config.yaml
d_model: 512
n_kv_head: 1
d_mlp: 2048
bias: "none"
parallel_block: true
init: "uniform"
init_std_o: 0.0
init_std_up: 0.0201
init_std_down: 0.0
beta1: 0.9
beta2: 0.99
warmup_steps: 531
decay_shape: "linear"
train_tokens: 733300000
MLP neurons of a small language model. Each row is named by its layer, matrix (up: input weights) and neuron, and shows model dimensions 170-340. Each number is 128 + 24 x the weight over its row's rms, rounded and kept within 0 to 255. Numbers have three digits each.
A block is one neuron, or neurons of one layer that tend to fire together. After each block is what it responds to, as a language model described it from the Wikipedia text at the highest values.

L8.up560:108127115160140126144153177113132151128125097123162108153102123105111129154124169158147069137095166089091095142136143129133135145057172141113100091141109108111101124127161147103124127181160104158140152134145126127133093180137128149149080175124161103112136119145150119106112153085098155091140140119125114091147139132133135106102141167114124077102107095137153142113131150127143115169107135111138151139102107159174110165091118096168167117125098117175141156139159143144145136108110170119121157148149111169123140134134
L8.up608:100129141141123150089154121118117100164130148140139165135121120176136102164168143132104102059125179143147139140164139099103125101136132134131171079144155071146150124162098177090105124116138135133095154111145166119106132136111111124122106155132108159133130136112088119102168127089124124107133095098183120153136149101141119139131119129105097115112142107105170148175087127147155100160116100113135059133157131157151156108101126133128131154141145095117098114139088115124105104132153172124158091154144120138119155116088
L8.up705:114114112119102130131105134130082142107069134108140131145105106125108118138079131108070138128142139177086110108146161130128141141136102132117141113092084117137145109180158117110117148168118128167099142172132168172134076166124168112156149132105138111157131103143112106117155130062152137060121143124134114129119114099113151135120122159116125120137107119107133113136110139133175124115114126118161156151142119124098157113117118083105184149152103108178126127089121187135119131122136142137155132147146097124100130114178
L8.up715:113127156128102136101104086133096123157142129165115178120075099119114099107135135125098134133096139143112180124129156118153157128090133156158118137107072093118127157125172132097129133164154135149126163147103125162122124135157136092122134130088172095106129113121127132113141145091139161088148141143131120064092139126126116103134116155090119133153120107105141192113106132178153154164111092097128137143131136174148133142120108141182163130113134123196117131159137161132122129111145143152140145147151118123138101141154
L8.up1003:118135127147119193155116132100091160138133124161156105134133113125120118143164158164141121145131149131057132146140130133137179142103163106181115150151130144154140191107127128140144137144155114145126137142154117110156098118121122160116143153155105135123099144156136132120144163116137119130106130157123126148106135110155129136129156181092118130114144080144161110151094138140087146118127123080116132088103156115141116103122083126131192126108131140117123135142152137140127148175106142088112155145134146103137109144127
L8.up1011:093117142157097102110086130087132110108151104123142104145123123133137093183135114107087102131120128165119120141147138069107108143126145148128106150108117128148135138103130160136123136136114144153126110165144103126150099087128117087120121176115138149150120130118126144125163151089139133101117107130123092073105131109108138168114112173104109124135167125139142118141127096150150174105149145157170149147154143105179125141119095132136120124146129113160113133132152157125075122091154138168164109126134176106085111127134
L8.up1408:120126135117085186130130140153109128153133182142165081132131112091129124131154102154090071107123139142125118130143118128146120126175128139098129114109184147119149133127173111151077130193118111132117141133102112125111131113129153146113154184119144154136128109149124133126117142092114130096151148091115122148118132177117145181178130156108120133118176136118159133097102148137139115159097124111127109088141124160149128136160112105157126099101132145106112096130098163144111109142110149145115123119113093125155141148152
L8.up1742:073128133139057148137122123103132117111130147060124127139131114114127095128071127121128133135169162152132136118152154132147117122068129128129104142154129113082147114152159143113130144147149131108105169166156105106139116136097107112117155161134155118106105082127110133139148131130128105109103117100162109121116110102128151148105095137148121140115121115124094154119106128150114168094119109109143099126138139142131125098105086107118111106108077071195146148121134110129114107129115110120116101143184131121126135099119
Responds to: Closing === of level-3 Wikipedia subsection headings (e.g. ===Albums===, ===2006===), plus weaker list-item dashes, colons and hyphenated spans like 1973-1979, 18-8.

L8.up278:176148152138085112113098112084120077117148140100146117144124113147165084132130115099075133126136106112136100097154140169124121150137122155149109131146158148153132111085122139073134143138157150149127078098161108148103094108127194104115100098146091148182115149155137121154152149178135135151118073153087127108117103101082147149128112127100128146151143122103166162112137113175120131106114155126153133109158136180165089118127137132096144127111139116112108128122166134132133102118153141123125098120078148137101074131174
L8.up392:119147114106124134131146147120132119105111135126145130143125113144092123149146161116152118140135158123109106091100114108113098155133106118135061133146100084111160135122160156112123128182151096141121159115181123093071070178113180134162109097121103144126120145140145116127139155123104153111171150158107112098140068101129105104171138137119124132120170116129105156101156146105125138158106160098116147127066159145157126124132114129134105209108144131155112107148127146102134147095099132118125103139169150120159098129158
L8.up452:152130108116143114131114109114127132130155120066098110166123107123140147159110142136121091135129094099126078088142148144141129131106109093162054114122112136083137097113118148072149148146152127148079112130170134140152090146141128101112128167127163122119105137151115116156110099159172135137130164166176106119174107054128133094129165088117126118134175144131141132140158177156112134126108109068130135134107120146098155143094117082081128136129128143116115161101126130091099099109172159143124124130099149121113143138134
L8.up513:175156185131130091124111148142147110157126091140131163138083109118144131152148108108107106125106100126084099092102154139130113131132075132131140167147138150142119125117117109110147159154148141149093136133169093128101126088131187123144132129129152109118121150161103127136114167162151152166124147162099128103138125102086137128135111131109146088119161145113096155124144177130114126095090100099111126124099133170135134124104134076125103119136145146144160157103082156112138131106091170129123074143101130132165131091136
L8.up1105:127107130130100119145087138115099126125111125108116121161135115119139127171168115137122111113098135111122058119098144094106116146120103129126098171158165093164099128121164176119153128169112121100123125078162103137083085129134174098138109117115101124143125116132121131107159105157126144142150101134134140061141103152090140086145154112147169119104116094148107158075134121124107142156093131076128120116156123134113138146097144103161134149114119130132108117114157139143148099117128178134119073120157125153135102127148
L8.up1393:119141112172127133152118133120116156146078074155111156162140105141132096182140140135091085146141151091084090102143173092135130138140125128093149130133165082108136155222121123140128133097126119153137104106155110082106123169140144080110119102125090148156144141139110110145129109121111172155122135095159130136135090102120146114177138128140148115078109108102140123112143115126138137127106146091147162150096094144122117135144116119115125140112099163124163161130119127107131122152104160142104144098116136141126120111151
L8.up1518:119157138129132105114136107133137125152152113078127099117131126145146145169146116138161144122118144142138103097129118061116145110142109146125095092131107153148134140140102110102151109141106136116160130100130096110136113149135162134139120146151132180123145150152134133124163129175084133125139097123095138146120149116093117136165154098166129153116186151098132128125133114145103162149096131152131122094117139087115117124101111072132124120157124115095084101102149088117088122135111139096146096109107078128134084127144
L8.up1528:088158088110112092120135148115131149146145110081162174147159101119110143133166088147142098173127116089072145072129149119151097163145088105114135131099111152145122146151156146140109156108124121111085130142129144092120141135185142080104126134123106116082105132139087086143126155187078144118133162131133094120107143099120111141131130130115175140088145148104102143133149172136139134156114143104144144124100110102111137123121115081108133152113141153148137114110151164090121110127090139130107127157150120136102087138182
Responds to: Pieces inside or right after a person's surname, in lists, tables, scorer lines and credits, e.g. McGover-n, Ship-ley, Kar-sten, Luis García 56'.

L4.up139:160119131123135169145106121140140153085145152108123147133115123107066133112100121106164089175126140148142147134098121144151149136073103129097092160112155125122126112145126147149158115175106128141092172118144114101131115068156127102136121095186147188079139155129090100097105116131157127101109119115131107108134083110149122101113095146128146121108073191115120114093154174151117098159146133131096106114076119099116109146157112109128158127078092121172131120124127137118134146125154120129121123127188133099119135139102
L4.up505:178103124144109140104140161124119167104115119129105126148124120111154131147137176132159128143136158111081149111103130121119142136158126150101138143097168129150133135110136137074099123169128092123111143155111166128081117135149135101084108137173122147147164154086133098062081111150137087119181130157104076166157136086123104146126092149068140115094159092129151147109170095097110102153141124110120099132103129099155105106121125134109139125102108108085137142113172136115110146128108166125135169086141106129130147122110
L4.up909:125142097170106117089140122140125131096130101144112145142175117143175147118135133119115115110149176151096134141125145116162069158119085114157106183121099118088143109085173112146098129113135140137108148114136149138122111086176178105148151094125120170110111130108145112112123134155135132140189124132132119106127058130148131133132107076149165140119095137118069131168134144157073129157117101122160133127093129133133166128100137119159129171144105100153135142173159122101140153104101115086089089137130127108111122107079
L4.up1154:135138082133109134119121121131125140093131141080138180128129118128135111164159101140127095161146112095141107128090173148120163160114112162155144150163129124087147103131126107138146103137084154112099145163157125115118105111111131102136123177162159173142114093117118146125180129125145110112119076105123120135094097167141133133117112113163127077126133153117104122102159229177105134165121084151111085160094120120144143121140087083098106110134096095122132102124097133151155127087129141103128144091132127113122117124080
L4.up1217:159151082137099160105125104140107116116107128103142119158168115142136127136134164142150092161165107082137119130146126153145124139140152094154129150098148130108136122183130104076105160146103099128126100126137147147065133161123165089089112141110093088149138131158126149089100132129128095113138123144112112154130116146141103111160103108105128117112187141120092143114143116153079106140120120129114113123117145124110157111131124121127155161122146072207126156162136124082141140113110114108091143109138138112167103109127
L4.up1377:145140120152126146137093120131127143109101089139152169136108093133079076131120148140172127131165086153090118157132120166112097127153139088172111170118149168150180152134099127147127122151095088183154143145113126126142136101154154149171152144115111151130102079139133133131152125124126143158092100128086082173085143173152120151161102088108092153114108129091128153160150127152116126111111146092130110135112135124142109143160141093155125128157138096106129117164116117119109137152101128148143160144113135143125100098120
L4.up1463:163106103168151189112164130108101152103103117119121136174139122062170125123119130121118129148107167138111115148070136146117128140103086109139123139105145148146161168110092217116125116179104140138104112118158174134125116128133124104123121094146131177157103105124144130089099125090178121117124108098146131139090147135143166131138103138097175113115100118097112138111150151137133147166088149148169146154161124096116160112143078153100146150140137065168121139130144120143111159139132158102120150153126113118173121122093
L4.up1594:165152141130099173133133139101111147077140117130155145095159112162127149142141160128165078088143115156108123156106127150123109100104116150164077139135130161130151106167113156116099139165117102169094156089145141090114126119120110151111126144146099142141100105095118157132122120147114122088133093153127089125105093148137127088144104115098123119120102120134106149125111149202143157199129115150122120130098106122122166105142165112138100146113116149141089114097144166137175154096084157142147163110143153110151129152125
Responds to: Tokens that finish a number or year, mostly the "s" of decades (1970s, early 20s), also ordinal endings (2nd, 17th) and second years of ranges (1921–22).

L2.up1093:136168151173137133122109130105144130116159160146156128113114111121049135128127131108113111119125122105104137128089137068150157144145130124115113166134083131189158118128115183136117148150118152153120107125145111116140132160151111089117121136113105129144167118143133099076168120141072175138118138113158093152110127120114095094150140136124144101139097133135128121125113150063163134115128124129155166101128141137158130130141122112112141159130117146141141152157119139097103084131135115070125113155111163133122108151088
Responds to: Fires on == or === wiki heading markers at the start or end of section titles, and on en-dash number pieces in score or range tables, such as 7–4, L 7–21, 18–22.

L2.up1882:133133099172108123134145140108135075095154111112120122153122089127149092150128095117097075142176170128117110158122117113105088139146093115126121115084098121157109098152179088074073153113118125112130109106122124121142157089141133118104127139127110128127152125141077125154123144150144146114142104128142099121124121062123111123107127118124156088122166113096092150136121106110095107178111132144182137163104153118144137157139128160150115135160138139119139132119156112156112096148113116079132072109121122122126088142106
Responds to: Capitalized proper nouns, mostly city names and some surnames or networks, often in tables or lists, e.g. Copenhagen, Detroit, CBS.

L4.up250:088124148176090104087121144134123111130150130116107163131103109115153122166122139146107094098145112127094130134145123069114143109089104124106144138122154132145122119133136118075179174111116158122133130117122139103161132168154148126151120115141132107122101147145160141142124210161124143107130116135137139114078130138131107135132159138126104126131131146122123132133112099182129126107120105165116156165134124136141122164161122108147103135100128087125138121147118174135148104090182092139117154125159142091143121126138
L4.up527:140135119140070124137068165110094108160105096098129092159111113088185121133120109158132102118135114071122093140129139097133090134118129131119093109143147132146124147163127114131124139150172151118111106116160172090119116111167170105130157114130140134159140085202109153145117136156099131157093110093132119121115128146145092156120125149167127147103158109106110121109087127152108148114119116099127137105128127120130126121132110116117113105131126114124154131111094132133131127138131147104125139112178126136122116150163
L4.up810:151123133134089128136128141110106093105119104121129146123185115135085140152182131125141053117118131092142121126087158118140138140145139120109133145131142118151148093145141099135108124138115121126103115128136132119077080145140126098162116140118136155150144077106129112141135108155085136127070122124140086106127142061084146146124113138099152117114138114108131118113114149145138148176111103105133138149099119107104109120162135156111157107097094109117125125145100154124102100137088145149121119116139082182126122166130
L4.up900:161137147099112155107074137128101156160092107109143128167176113053156128128156115108129091124115075117058077097152155157134146107118123120105103158132100110121147132098128160111135152130168159134122118109103129123132124129160155113113162118118154101146146125110118141096133137152114128132123158086113101096101154120125137113133163127124115143124125117125121104144118114174078128147106079060154133151138112173091113171114149125126117114117112103116150135138118126120134126117149179121133137169140103110108115132135
L4.up1125:163131144118070119131097155097115161117099123160121092139112089079143111131092134138119125128169176106154145127127127117146108112120119142113106113169112112163167176137128100135104144078136144135111137103123100104114129168102142120134148113115083130164153162176164131140149133125114160118107112125158141126130067122095133131097163116143125123121144120080117124158132148150094110141135139100130156095131112140156121094138112146116125109134065128145133167164090182109150088118068127122158089122117081135119098116133
L4.up1148:122146128148113138098095125116124130136120157123115123120126077096117147167117165099141113077152135138114131135126136099104146094066100135106119120162076127139153144159198077133124130137101121094091173094140110115093146101128130109129103148115113126133183086121121150136129159151115176129133139127107117121127127100098089085118132148088133127118124141107134160106157129095126128105176087080124107135142130131139101167116114093119108143097064132106117121137115158144135147145133135119111182108170090109167118139128
L4.up1498:124158109142133081132119110136137094164115148137097107130115097101126172150124117148102102102151092117142083136131143081143129125092126151138118149174139131139162135179128134113134107166182125167133115096109130144135159104154144096097170148095099107134156125159091163142161155203085103151139112130095113090114128131147164134137090111154138133085109116094104111160121134151103096137125108111117140133113146114145152147140137116118113117119150092121129083143132126161158074126121158167150125124173147141175132151152
L4.up1981:136099148159094125109108145064116104089069107109141144152099127108112135169091117099099111147130147140107116084102169120108125131161088137106115145142098144157126139110127106147138113131134122121111174135115147126134117105105155110183119106141103139129137121143141136136133127108124131170138114108150111119156098059129138125127149130116160139098138120122123131064116137138110120126169101104153081122154135125099141114077108110129122151065104112146133167132126206128129124091120158167136105117143078093103108120123
Responds to: Final word-piece closing a multi-token personal surname, often Slavic or Romanian, in tables and lists, e.g. Denis-ov, Nicul-escu, Whist-ler.

L8.up137:161113115145145122123104104072137136151131122115160150130121120168143134145134172132124094185139156104145126127122140087148170114133170151112072158125133122169135112145110146105089142170089123125114125144134141095157079104130138130085072168135093152152152147127123149096130152124137137126125084114130123121113109086146121162173096146071091085120132107116108115108112161122114095104092107085135113142096126144139157170149133128134150124145129091123140135095148189110138118131147139139121107123165146125159125125143
L8.up300:132106144135150106143101175091129098128130157093165131124123108127132130133150140159100118074114128127150132147140133115143182081163151143149079117166162121135159096115109162116103144162141104125134102151143131141125150148137149081121128150144130121156176076163111132152136110152112100110139129119156130150132103130072136161137096123116098095089118146156174148113075128146082174131146135117133158130130128103083121121131102104090155137128091165137121117102121170116137077156129149146152120146142137141143157160162
L8.up666:106157162189124118114100135119138135105132100098138151140148108131089109143115119163119099097128179111138125116156144133153132105107151148158116125144129102180133132116175185134119147135140103147116157168182135101120151136171165124151138136099133135124156118164138124150172146133091127159070176120152117108098123138154082127145139142144133147164121159134116099129126130157101146117129144110085108129116128114163124099108099137125118089094114170163127151080124135123108095135142134144131135119115163156156140123165
L8.up1013:046158163135104089121132150093118117157099097117111155138172134141123103130177128084111096086120131091129116157116151098145131130120111133130137138146193129129086112139135124119119095127153140144127159105102147151131129118134132103138141147140137203163133136139128113135128113093118144099154122136111160151122133123132133156087127136123118120116112160163134112158119140106128125128149128117133163127121121147137101143158092103164121177130105145126145111174166158138141184132108130125108124149113174105179127105136
L8.up1024:126158103153108174105116114118110088124154128150139132180151112163118161179105138138094070153170129126142135131145137113136113150111146169106140114164137094146128142162123200098156121131139095131131131139117124095153106168170127102106135165137113117131161131157108125098159155079133136107146128110161102112142111126171137139124100079075118104129113107138164086121148143116145156146129122144128110160117154079145075128119145135133147146091140126115145098171171163090169124161156132143128120149144117122146144149131
L8.up1051:074127117141111108150084136130134100097125139124150117177146111147142132106065107123122095098182166147131131114123187115135116184128126124139106150170117131134124109147155146104142106130170104092110158130129074158055125125146122094134132105123114167139148096107125103152138133148095146140125121130123131127115115115129122148105101092106081116072151113138125152134124130160147117085131136087117132125130122122150109137122158115114131123154128123133146158145127155085130088149129123115137181143102165117112116108130
L8.up1054:114171137138130128114107144109145127127101137125120124153161109127069128164095115162158085151094159120137093149104166141153126145122161138131139130151120117150172132168089156153115120096109115162104124127142111136107117108130152104177106103143100151119131129135158134159139111137071109115122145126134091150153105114119120161143158101139097134177156136136141122119138144145125144123053133094155156158117132111108125099123145135120169132138106154112092127131157115154134140135099144135130086128138102154159089122121
L8.up1506:139099105118128111138084108121107133126168118125153123134124126139130104155130142164123101133149108124131166139078109117121134127155160144139125145106155132097142109101109144094079086123120102171150129162126076121073097125174104117134114117137089188119172117169139139131113148118133126112098140141121100124142113128108158175152130110100109130118127137154082094145138112124120107145124115093090135107089126165113140129122094068172111103092123091139107140142109127089137159164123156099131111099102137119160137127134
Responds to: Mainly the closing === of level-3 Wikipedia subsection headings (=== Muntenia ===, ===Paris===); more weakly, closing parentheses after abbreviations or dates, as in (AITC), and qualifiers such as not or only.

L2.up525:123133123126103127094132158157110094102126111140109123162103127153128170149162132114135133086131160109119102112150187097164132131121129145159091104146106132124137184114125166152135139110077118125106109107175097142112086121120163144112156105122089081150135047162155120090159149116163111107128114105159108090148126135131148122091125111092118116154108098122132091108127140058146167101073091137114132139140116096134158151106123134150194109132123097151103114125131151083128111127129180157138136130127096093108086096145
Responds to: Opening parentheses, alone or merged with following digits, after a name or term in lists, tables and stats, e.g. (pen.), (CUB), (19.

L8.up48:144136112147129188103130155113148099143140120132138138146180100151112141162109159119149100131128142143096092088113118143118094124113154137149139171164138083143149128167114142094164169143111100098138110101132099065119111148153138090161151107160129141139136087122145136148122146134150141138125110123165117113120082074133114129159110133137119129115131112119077125160150159129156192106174103136153131144143129145133097118129112125180150128122154115132118111127093140124123122120131128145109165143136092147159117143099
L8.up225:128107087102090113123162125153108108151170105130143113129108106136124106125148158124152154158154156130128122111125125129131131142166172120121126165148119124125146100155096153123101149159088128113124142140138085122139107137119148136176103136136108137198123127128086153121115180077175162100103084101166126153126138163136090151138145094100114149114117119088126147135129107145127160153116125148146140145083134092165162097133062103140130166121168087130152090138122168177166126100114102136133130120155134124136158124118
L8.up270:136116111139119159093135141127124102138129135139156090183107117105110151147077148134150125143133147096119155105111103110142159123079144145145097159107130119160157131167136148100070173131117129110129106138151122097110148134108141138155094118142114119147130154128103092091129115083163111140103108118148129139076108097160124173144141140116127102150118118110132133117092186167095118137120159151146131143110114123133210155116112100115154127083125121129119134161105151180126126154140142086131139153174106125153126136115
L8.up341:122115107147069087107144109162096110156120078160111126164127118124179101108107140143103128180079126095109117149108132134096204189104140154158109136147129114120120136143147082072129116158098170127137145124174144117134134142081111099127097130092121130144121112122163117087145167111122162100149132112121128130089092119157132172170130157116125113136129132138099138096136125151164126146117127122131111143115129154132143130109139091121121078117111120159108143138149140110143130090113134076133156129156143112137122099139
L8.up1372:096131147158143125132139133132117118160117116129118141165100117105153141117147183101143123111124163145126138122114130101145159121101181080099095139136138109086151115151107143096104133184084114119137117150202135117142127124094102114124124142118103149162141085101108092141114135107144126083116119105114131135115126102174138114118144156093106140100164133094142132045157129142173125135155105128150084131121114135147133135147128115126165146143073125140121121092112159132131128129128119125147143137171145108123132098142
L8.up1482:109178141142123077107125153115079111057153122112117114151111112149155138138117163144110101135167173121118152118103119119170146136132187131158109162153136119130134183110115135126130173148148116124074128084149168133121117135132140104122128105123104116180156112155107123095114158093129150131161109135137094099121103118154094162169110138105084108139174113111119123114125127153120095117118098138115144089073155141123119114164136109107183158140131099118137124143178137119165151115147151175151104071135117117115158158116
L8.up1853:102121130122147105157109132166117133091126137116074108116119112127131105154132153098137136135150110106104149135160160151115158136137102143083105142142129154129173115109091147143129190145131123128078103098133137114127157114132131130140105140157106127145148104145112151105135172123160133097085122142178128148094170088159091126139156142094103119132108089127092141124115092097118143165154169126108145127144146112121158107127081111124132132099101146138137106086094121143115164112143119090117185148146146159111167152136
L8.up2011:097102121122086099090132118139112096145109108148139114144113108143125132115099119095185146105139102160093129123122133116159151083106120114099108116110150120139134123154086153076092104101093142126108140167151110111124141147125118109061126128105087134148087087140108113087113134132156148114100112111155132111077117143125137180116118185077113137122107093112150101116119151135115129129136170144144143123105140163116129141153092138138139172096111108148071119089165123103118113109125132120145137147155118150146162136117
Responds to: Parentheses, dashes, colons or commas right after a complete noun phrase, opening an explanation or list (acts (out of six), engines - the); also years after "in"/"from".

L2.up771:160143146127101069142131152130111156129150080138175138105116114163120118134153147162148115099121117155159139130073154111127186164130091120130113145110110139161125125158126099119134119121095127087122133118126094118112121121149086090108162113100118118187098115152139119099125156090134139116101098121110082119090141116168152154136172137116122094140089143105120155106127103123137090146123130154180108101134120119166152168133131128114128158121102139159117113107110152141079156119121127111154077130130092093114101144098
Responds to: Mostly the ==, ===, or ==== signs that open or close Wikipedia section headings, such as ===Early career===; more weakly, activity verbs and nouns after "to" or "took" (take part, go, skiing).

L4.up26:140148115146131126106111116113111143110148149024134128168184138125149081144125161119158121148074142127140154134113162132142116133097140107123126112099191126152120102180139115112097128090135131124134142089157107072118107101157140080129109139118151155134138132149102134151119145114126143122157144120156120172127139106117141172155090151119169108078090081139104119116115160112105112180149094128134084115121098156116129140084121141158128166103085110122097146147089121130109126118142193098135127131138126132117148121131
L4.up402:126125083112134128148122141132103123106167139115136172184126110136130125135139174112134119144150141123121067097127159125113124152099154110160094133145142105109127121107141123084134165152178140128137114124153138148084079156104134108104137084124117129158135130093176144111117158121110174113146151147127073132146129094100177159118154112105164156132129154130128156119120163137139146142109135099138117142139133121129090161117107129090096100111074086141113150164174150125140130108151131113155155097136118124109180131147
L4.up531:131119112124072108132073148126110120125087153126189115155164095142086083154182173105138143142118134133150098084155166116134128124136140142173180126097105112136134137130134115125122143111104145171152161148122098136102122130109111101211103160131081158153146109130112114133123129109110160123107079126138099135084088123083122121071147113116111136110167084132152139115143102107133122141166128105107124150170107147150180140117128122119148145153106094108125122140133132100138108135157123171160124099131114123103135116135
L4.up1614:117125137155125124161141145145144090123149085090119152152098115103109094125093125112127138116151125149115113123094159136123098124107124142143142133125160157111123135113080131119102102140109126164120159138127144122093105172132185132111157100119140174099131141119135126108174125123120174095149112122111109117140127150148116162106128114098096113151138145143144149114123110136130118216134146126156117144139127127117140135098101131139105129172148136098104106124102150176149139104104133115114090127128159155125119115091
L4.up1633:135102114131106155136142150106149142114118148148108122159078109120145118134131140144139137126176140176135122133111140119113151127147123120152132104123119146148103142110135140093095137157117111174140154121138152083114125148104121114125149115109138162163100145142149125124142181128136093136158137101117095141148101108125172132161144127136140143150140177110158131115115154141155087145135114125115119136147106110136097154121104140140088139148135149080156122136105159129105132158116133164112117127105130111152126087163
L4.up1775:136112116147104152172105143105115118143131129117129171145100121113088118156122151136142137153131142134110110128131178113160138117108086091099137141119108119129101156093162165126105128123128148156141139117122147116152125140109123110140114095148117143108207150126077134106099146110158165128155110129127078123130123105107148118112151121127165119128111140141171147112117162114108076159164120093138154150153107155111138159089107118112129110127125093114120170124100131122128139134096107148121135138128121087100143136106
L4.up1790:122131107158118144088082144110160131110156120081148129165167120092128138132085146173156147153106105144096101121132145129128144149126096141158116172113150124106151141118098144107122183142161142159124162127137123090091116092083128132167053098116101120128138128123087098128138151101130096160142117109137136109128107130116092127113140118110140099128123147117159126100108137149138127109079112128165127143142122153163165170102118115144156149167108104164125147157114115115108123169109126126114084185160155147065145112155
L4.up1805:133132120145136122137123122106153143153115104107162139144116112114105131173136174123132125142126116148106126096119141138155132131125119105101115130128140156175110121079156158137138126115166182170124148125116101114138124154125148122127156125129109104146133072130122121117129149129147128170132150133108113075153134084133115133112151121135156142104105150086131168119128114142121151117136133117118142142161114138132120189103130113173099130120120091115082121083139115114117123142133130140140108107141143120133121090156
Responds to: Fires most on the colon in times such as 4:46.26, 6:31.6 or 8:07 pm in results tables and track lists, and more weakly on word pieces inside personal names, e.g. Schu-y-ler, Ni-z-ami, Kl-í-ma.